Part of a small language model's weights: width 192, 15.9M parameters.
MLP neurons of a small language model. Each row is named by its layer, matrix (up: input weights; down: output weights) and neuron, and shows model dimensions 0-95. Each number is 500 + 50 x the weight over its row's rms, rounded and kept within 0 to 999. Numbers have three digits each.
After each neuron's rows is what it responds to, as a language model described it from the Wikipedia text at the highest values.

L3.up187:456465490488497526556543552555473562564466582569492543403481488440423492425482540521460528506548521532479519513418457498584357541518543469478520370525466512499470493495542426556470509403519454487425455469529531485483561505440522535580571445440449514503541496440551506518471483487518472463
L3.down187:393443513483572474618515460524477478514499468540502465462438435500509463457475523579466544470515489502515515549513473499443467589472555454563498419403455522533526534412580516451503410532432526489438488532557470573504511553511478506532530484443395437442492554558606550515513502484471450644
Responds to: Time-span nouns after numbers. Nouns and dashes right after a number or determiner, chiefly time spans like two decades, three weeks, 38 years, plus score dashes (28–19, 6–4); weaker on nouns like population, ownership, it.

L6.up264:454449540539509466527460525458399558500476522500491569413487519551563540464483554614525506500539547435510477453457452471497556360524420547433510571485476527453471548378530462479477462432474529495586580470456511480478665529486507523510535473457523579558446514430511632493525417382507413399
L6.down264:541445470450386535552468452528514408509497476519492594559502470467533453584478412541435526401427426476517469482493475576461427477539480506506457456509527519569531590424488514565542500564385477577501531479469475554465491499509444497522462521570493454503485523546473496504485468474527581429
Responds to: Newline after section headings. Line-break tokens in Wikipedia articles, mainly the blank line right after an == Heading == or === Subheading === (Career, History), and also breaks between paragraphs.

L3.up277:547469531460510460411477510460451469473576485575528454544448490468502625482556569503471459484442530380508460400406529478449558519498515611570579541455493521442509558491563550558520497486478486484428478485477547529442519546605483500508408493464455643506428575519505412470570483475622388427
L3.down277:539494408571503570504585545556520477492488474600532611558465540537558597561500598439418447463504503432579452454417499524506534528504550444494516432470429519583535559460549533481493495520481487436512446518456514479488623564485424515516523490506567554555541535477474420489563448478601487419
Responds to: Structured field labels and separators. Field labels and delimiters in Wikipedia infobox lists and table headers, such as Country, Species, Nation, Year, pipe separators, and credit phrases like "by" in "described by".

L4.up99:508488496486535389460475559515490470499455524517444457552535521526455465450617565469533467566617614501477493550508483461457507549405461554429476475458476440485490415598483571503480471441547513542474522472497537444501514486454407493516465455556465491422487453498480405452522516428545476530
L4.down99:556397455474388593555542502482528544438490424472517433490475567543486507498490508568491509508547490559438532509526528477408497520491544500493497541469498516504481444511483408476417574424489491472552550670517442538513419515515526396484537423459399513555565472429574498494469522444415534388
Responds to: Block-start boundary tokens. Line breaks and leading table pipes that open a new block after a paragraph, as before ==Career==, a new paragraph, or | Name |.

L4.up518:538616521534482461520490469462518467475564595460514494506439560625543542579518453561494598488527496465420430526464541469486541504536401459518426471471547471465462592502573548425507559513498426534493480497424495423525511504497520553511568470521514537452504463481534482511467424497474523542
L4.down518:501540531562566465485535489490474521513516521412464484541555531569523521555421479485548528490574518587483499487563526557484519458539488546548482516424561481492549466486522480513608507487516495456489479528591468519504503537526502606497439539497478435402484417429515396458502518345533618466
Responds to: Clause-linking "to". The word "to" opening a purpose, result or destination phrase after a completed clause, as in "rebuilt to", "refurbished to incorporate", "returns home to find"; occasionally "War" after "World".

L3.up134:430478566583452424511554587553466435495476565512533449436433508559504286456428534529424511510521580503555535505540504486516497443554429462449486408529476587552477505477532498468518473589450456524444518407558474490432547489499516398557432525535627497464586562505438452452544557517423527480
L3.down134:463505437440523562457493462458478451450535556454515464566453443533497539454558457470535496519489475509442532545432519535581633452424554384551461581487531483530573446482519530500468538495547469432488583495532542518489487439472450565501532503530459491498642379553467427434418454545583500454
Responds to: Delimiter after table entry. Column separators (mostly " |", also dashes, colons, "of", "'s") right after a name or title in tables and lists, e.g. a racer's name before her team or a painting title before the artist.

L3.up352:538624554512540494511477518484478425528555478465531492422564517474482607469454427515556619506484508454483489560496442596480462558501481551512455633440402567514560669458510534519474489546594438471522489549407577548493576539504541508421496500466551522480512433526529546511572565471431497477
L3.down352:465511495473485517576498589441501474427491482449549521527500431483417496575525469584543565566541485490419552497516400519522524513565465481443456576549448547508404604545477440480530462500439417541534516437478535557533490577513523543495471562430553506544485460488473491588542517471479467555
Responds to: Tabular data fragments. Mid-word pieces of place and personal names (C-ád-iz, Tr-n-ava), plus dashes, parentheses and digits in sports tables, scores and career stat lists.

L3.up268:522491546511435412469453546428462519467469613436480503515437479611527439459382527521431622569551462487527489553516602513589469513556408598486540531507561431455641567537528519433475543475533566502475513534509565439511523551554521540510502513467505450516501525482552515422473518491468504497
L3.down268:493519514429493555405479490485431499469507478456626462513585492436467524438472494519523573403454421621479520509503547540523487539448528525458463505493452594461449461475486595476509517397554459433574511477570463510548535456513449542460483552436464525508488455468498432531529408372496512507
Responds to: Place-name prepositions. Prepositions like of, in, to, from right before a place name, e.g. City of, died in, moved to, Bishop of; occasionally adjective endings like -ric.

L4.up697:590556434477522510576481509429566550587509493580486471508548469463545569439534396500569490592482410452485542489435409502468506509498399573340478557505502441488439677478393523490593448565500554462551485530492490508532537507523465496538523413501478481526554435492508502470556556449489501492
L4.down697:456477566532496410609559508541485597468524483553614515483583546495527493460491513545507507534473434498490503555520550461533419510516577438459469438431430599430486540476456558524621536531526552455430470513452484525545567549454596439530495441504432445515523484447485501526473509515586434518
Responds to: Parenthetical after data value. Opening parentheses in infobox, list and table data, right after a value or name, such as 8.23 km² (3.18 sq mi), / 1 / (0), KO (flying knee).

L3.up395:451447401472550475506506556473533492517561500456462602454454495475451492523476440560536535546511466433466313421478448531510547456450514497554522636506529499483586440508568562531501439502484458505533494469545613449469451556507511473444416476532575495480482549525481516407475571527488518428
L3.down395:502555606516441445461469494485490554497451570436426554437434541539405418487639497526471552487609482540533395537501453510472418492520507499500536524517514454517627487553499514544569468567588480481517518556477474458497437550458517516497466488532506455506522550456559477428503530486570521420
Responds to: Mid-name function words. Function words and word pieces inside multi-word proper names or titles, like of the in Album of the Year, Order of the, Best Performance by.

L6.up477:509449484540488373547470468619452409528460597454478441506399589477500467564495482577516534500518499490504556571553478612433492498482442485505445535472567422462573501494464516449493560467525510533442566556552494571446480557530445469529451516461499519481442426531403497444491456514527613537
L6.down477:448458510520434555525473518480471508565585537580468463585518469529554594459520408439404547460411431475484421473602491493428479528605487570476518490437648485534502557505423531481471442525538485524467426394508569519505524456555521478432442509606468502480522397454519421491487495459482550534
Responds to: Prepositions after motion verbs. Prepositions, mostly to, at, from, into, right after a verb or its object in plot summaries, marking a destination or place: take him to, arrive at, returned to.

L6.up58:590439492503446522517504522457367447451501456457492454450492473559539488468564482457456568458550553409520462496576538476525406453574440572580535555527520483460504502533541475460483394494555440503417475366549458394477489603541561469561363601473496525544487480444561520502432467459487510543
L6.down58:509491520484520493485533512491557536477543529508437395550492505435458584558445544547509563471498575485537524387496383516429524499464475407474458499507435410471562477570569436606452445599552444472591468509450432475501352500529503486545484445446447564559532497572451440493575518464600499521
Responds to: Words inside titles. Function words, mostly "the", and word-piece fragments in the middle of quoted song, film or book titles and proper names, e.g. "Enemy at the Gates", "In the Ghetto", "Bad Reputation".

L4.up457:452577517563496487388462504461427568536552516561525501549382610462503564488481495534391559526514445533429530452507461505461510482470462524429514480515553492540512538504526522491506519479515537499422418531408601578550550521557474508533468429509612454447482529512513487516582446451573480502
L4.down457:503467515492480490507564498483547546496491510543505501466513471539536515487424390530510482425459433561358506604480490458526526465497473548613463511592502453512498463467564532530520486551496456501492434549469517540544506526530576489450550458489538385477598513400478510550405464458549557542
Responds to: Before a place name. Tokens right before a place name is expected, such as "of", "in", "at", "near" after district, municipality or born, or the "=" title marker after infobox lists.

L6.up439:514503479463519445542539472489572515625509652455456554505430471531477522582530519542461421468653521452536550479453526513547386514393527526492466389528401434445514571542555476414442502462450570480460450556471525501456474586560539511447563530495456479551440466472462574426470514542515461484
L6.down439:429470435462474504502519392493451479496512566448439507404496469517589515410543501556405475521528484568497517598503588443512516518545517520455580458393488521519513536449465509440426497483524531500510454502418533477520549486494452530532489510477520433573523478470555546466482519491482472499
Responds to: Unit after a number. Measurement or time unit words right after a number, such as km, miles, seconds, weeks; weaker on mid-word pieces and table line breaks.

L4.up383:517516562442509469616551509564537484481534469512533527503532503543466452562533498533448489462553463546453499524503475466426386490474613482458475384519397532530507578548503507466568499476461512490501504488417496567519527504525427465537498566495387520457463507475565608438534510513535495472
L4.down383:422596475499577436464536599584539458508446418465503439489511524568616557497518515403529506529477477491373530497454495554500482526493554534440539517496471574491457430524485453490463486468531564448447443467619459423399572452557493535475492536453432508489551466471507466505616447473469416441
Responds to: Tokens after a number. Unit words and number pieces right after a numeral, strongest on years in phrases like Two years later, also 7%, 140–180, 4,000.

L6.up655:517502581482432463595504516568535555572561518567501570359488417414488512535610414399533450506488474350499534431576481519490471514525471387463537537464425505529482476550463548494442482547433493488480545522504466531482512475553438424448496455542447508554528511551500555393498521513492590331
L6.down655:516483461526476559526471532492527489478463580355452555526542492524400398440478514457531565457479464465454487513504505467545381461527531428507442491525546462568490536441540480524522544509446426606500662446483444511510495474516578488457494491485529515478462435629555452502475488509448530604
Responds to: Surname-internal punctuation. Apostrophes and hyphens inside surnames after a prefix, such as O'Connor, al-Husayni, Jean-Luc; also blank-line paragraph breaks and surname-initial pieces like Mc, Cl.

L6.up682:520473512506558441518564530561477534500552391540552548452415540448491468516406401503446580512523405486497551516478414427586434541509536441474536483501467518513471566460510534496510453510506527532408453416511657564479552498492530498474547498419560566518478525437477519497469550470448459500
L6.down682:483418527464575488575488527543439385454489446415474542512484460426556456522484557524529476420518449473601497521468517464413515512478555477496438473577579473569472472570524458534499475576507413516484515415477575425472537500491503507507498460493589537448463514522511476395455570506501561506
Responds to: Forms of "have" after subjects. Forms of have (had, has, have, having) right after a subject noun, pronoun or "who", as auxiliary or possession; also with, en dashes in scores.

L4.up534:466515544519403443456515485551506511530497541507509468504390480476515438408471427491476564453507537477442516489467513479451535509594468583504459512450515520508524411547476517506494523498552498553486601522468517448516545539469582575491534511541491501472551352538508516528491504553501394428
L4.down534:412419585453502559437629437398512469502539533445481450581377461527564521516491505467412557472500541459529494600494525463438521496528465620509471532454516519574528484532558590537437618578524483452483578516518540497520546423589450475509513504519562507451465497467542470519504503573510485580
Responds to: Wiki section-heading ends. Fires on the line break right after a Wikipedia section heading such as ==Cast==, ==Charts== or ==Species==, as body text starts; also fires weakly on table separator rows and list items.

L3.up633:499531571457520511506453581515465482423521431486465607344453522534487516463446534432485528529460512475481462528455533462451527486588485477398604567438508502481564570525534569510489490417578418472647555489520497503513387551485503526591592485509503512512446534496567495477446480595562495488
L3.down633:416502526533478496495488548488520532443579453406488506421443607472543546406398496505515525438458508535488434551471523538455555510464581468515494535465541493440507501487524486485488462490484490454537530485533468515470466438565478452565505453446494693565484529544516435491516473551443449461
Responds to: Line break after section headings. The newline token directly after a Wikipedia section heading in == or === markup, such as ==Habitat==, ===Critical response===, == Origins ==.

L4.up229:539502537534441495431468550461527464548446519551517537498523504513483431448506429467468474461537516456497483489408510494425546507499447419503694493480519445486462523548555510423425531535445488546483468547480545504523666584493510424475512444520564567531520488500487575420434502481565461468
L4.down229:555471515508477475409431530487428431527539517525511465576481511601526447540553472560451454504448474557570455500452476479402599468458516479508478548537493490512496570464456506509476523524510535506470617518602518481500513472516489544462545516472531575437490517488485464510532525530574489545
Responds to: Name-internal function words. Function words inside multiword proper names and titles, as in Album of the Year, Lord of the Rings, St John's, plus blank lines before wiki section headings.

L3.up511:539427491587473497475502538534454459445449520450474563422522538390456512552474499544460532488475523509495505528460459584453522502484487442445563598451436508572499513451481583514496394491482549538544455447366457473575398483472525503415460513507535577478521426450490478454468438607524429511
L3.down511:525567529486504497526542501514467474534527571500499512399487520466434537460477510538555516442490559478515487561477469492517439460501449490493593586456466531492539417459506573511368484442462552549495495509521506498576470541540475457557565491505442598594518485430555548634396497590596406343
Responds to: Paragraph-break newline. Second newline of a blank line after an article title or a finished paragraph, just before a new paragraph, heading or table.

L3.up546:556520522579459431540441493624567517553516543487479438460499496560495411532490464485549432565474541503458465440494472557595496547509466503576482438504527475434471584541529495522519578475493435470496524614514461526487432555562567501433614492474446492551568498471504472532481497499498563504
L3.down546:439549638481445571568498606472445454540410505428483491535510527508484489500517512480553596472577516565555478551481492551505566466536502593474491536496525542513503488460421481465471561491429499455428584502547503434454571479537403601533398459490545555510460449522466457419458440478520560442
Responds to: Slot before bare verb. Words right before a bare infinitive verb, mainly infinitive "to" after aims, tried, agreed; also modals, "also" and "not", as in can also be, did not serve, may have.

L4.up560:535497521497433490543516448486465510435556414447646503555367391485560570503477613537516485502453419387558532378522488543554503539454503464526534476490510431527513568474453546442487467550533521521451552478491597475521560564484626450505460466555517594567507439489562497550468491506538423536
L4.down560:476508473464459426451527461536484511481562482546521485512512564476464472530457465512420476549517471441507514600532500464441563444497440550491451557527537565494541472543450469452459516410400478570502524499461441564486451430492521457487505563568475538500591441498581570512493498540402445560
Responds to: Work-attribution prepositions. Prepositions right after a noun naming a creative work or its type, especially "song by/from", "works of", "Species of", and the year or adjective in "is a 2004 Indian film".

L6.up15:377518498579528502457503444391481525502533433506426538412420538432485452490506549456538523517526533496509520558604486462516394430464496484539449473510517551456518475508478491544478522524499564405541517569378515498531563461442565526521449488474509455553443453531471558433448465455461489485
L6.down15:506526590564436485491495499423423479552484495514447510485516527546503473505479461546484580347489477590534492468450482547476477462405455464481411552573457552513498513535462497479489511599483580515548536500399476470442469506558479573608505521608448485445488490453498532618509616535479456597
Responds to: Highly predictable continuation tokens. Tokens forced by a fixed pattern, such as in after falls (in love), the goals bracket in footballer career tables, and mid-word pieces like unsup-port-able.

L6.up605:542489517598510397477481401564483493473554622541576480527457465537493427465420478402451425513508527507502397500476517361584477554483427447438507566466540485527512559473371392467477514489477508523418474497368476481461467497488524495524499428499553533461507542572506548436559429490491518586
L6.down605:493534501447498517548535533559543442586545500568461541468468505453535468587496486573397544477561427476460441408486542442445556488477565405489499479576598428448538525427503461533484500577376498541563435469517488493577498580523473527489496418432462513451482596529532538469471539500412545615
Responds to: Relational link words. Prepositions and conjunctions that introduce a second party or comparison target, e.g. duet with, compared to, born to X and.

L4.up142:555502543461481575496497529613498416460589458516397544391476424436538497524552380461537529525529547500527568513497570392534463542532514467464514464482437601525563460548500447485546543557509473508519473593507505466511570490567413563484403452576571546606561494510488434429462507511507503491
L4.down142:470491538406556475408566461455586512535530540443517413454485481515485520478514528561459516451542430438467503545470423502563455528472473437485441531505471499419589523492461517498462540481497410491620480484474525457524494504520519480383517506509535575482433422558551588423494437423434540615
Responds to: After a noun phrase. The token right after a finished subject noun phrase or person name, e.g. has, would, made, and, or a table cell separator.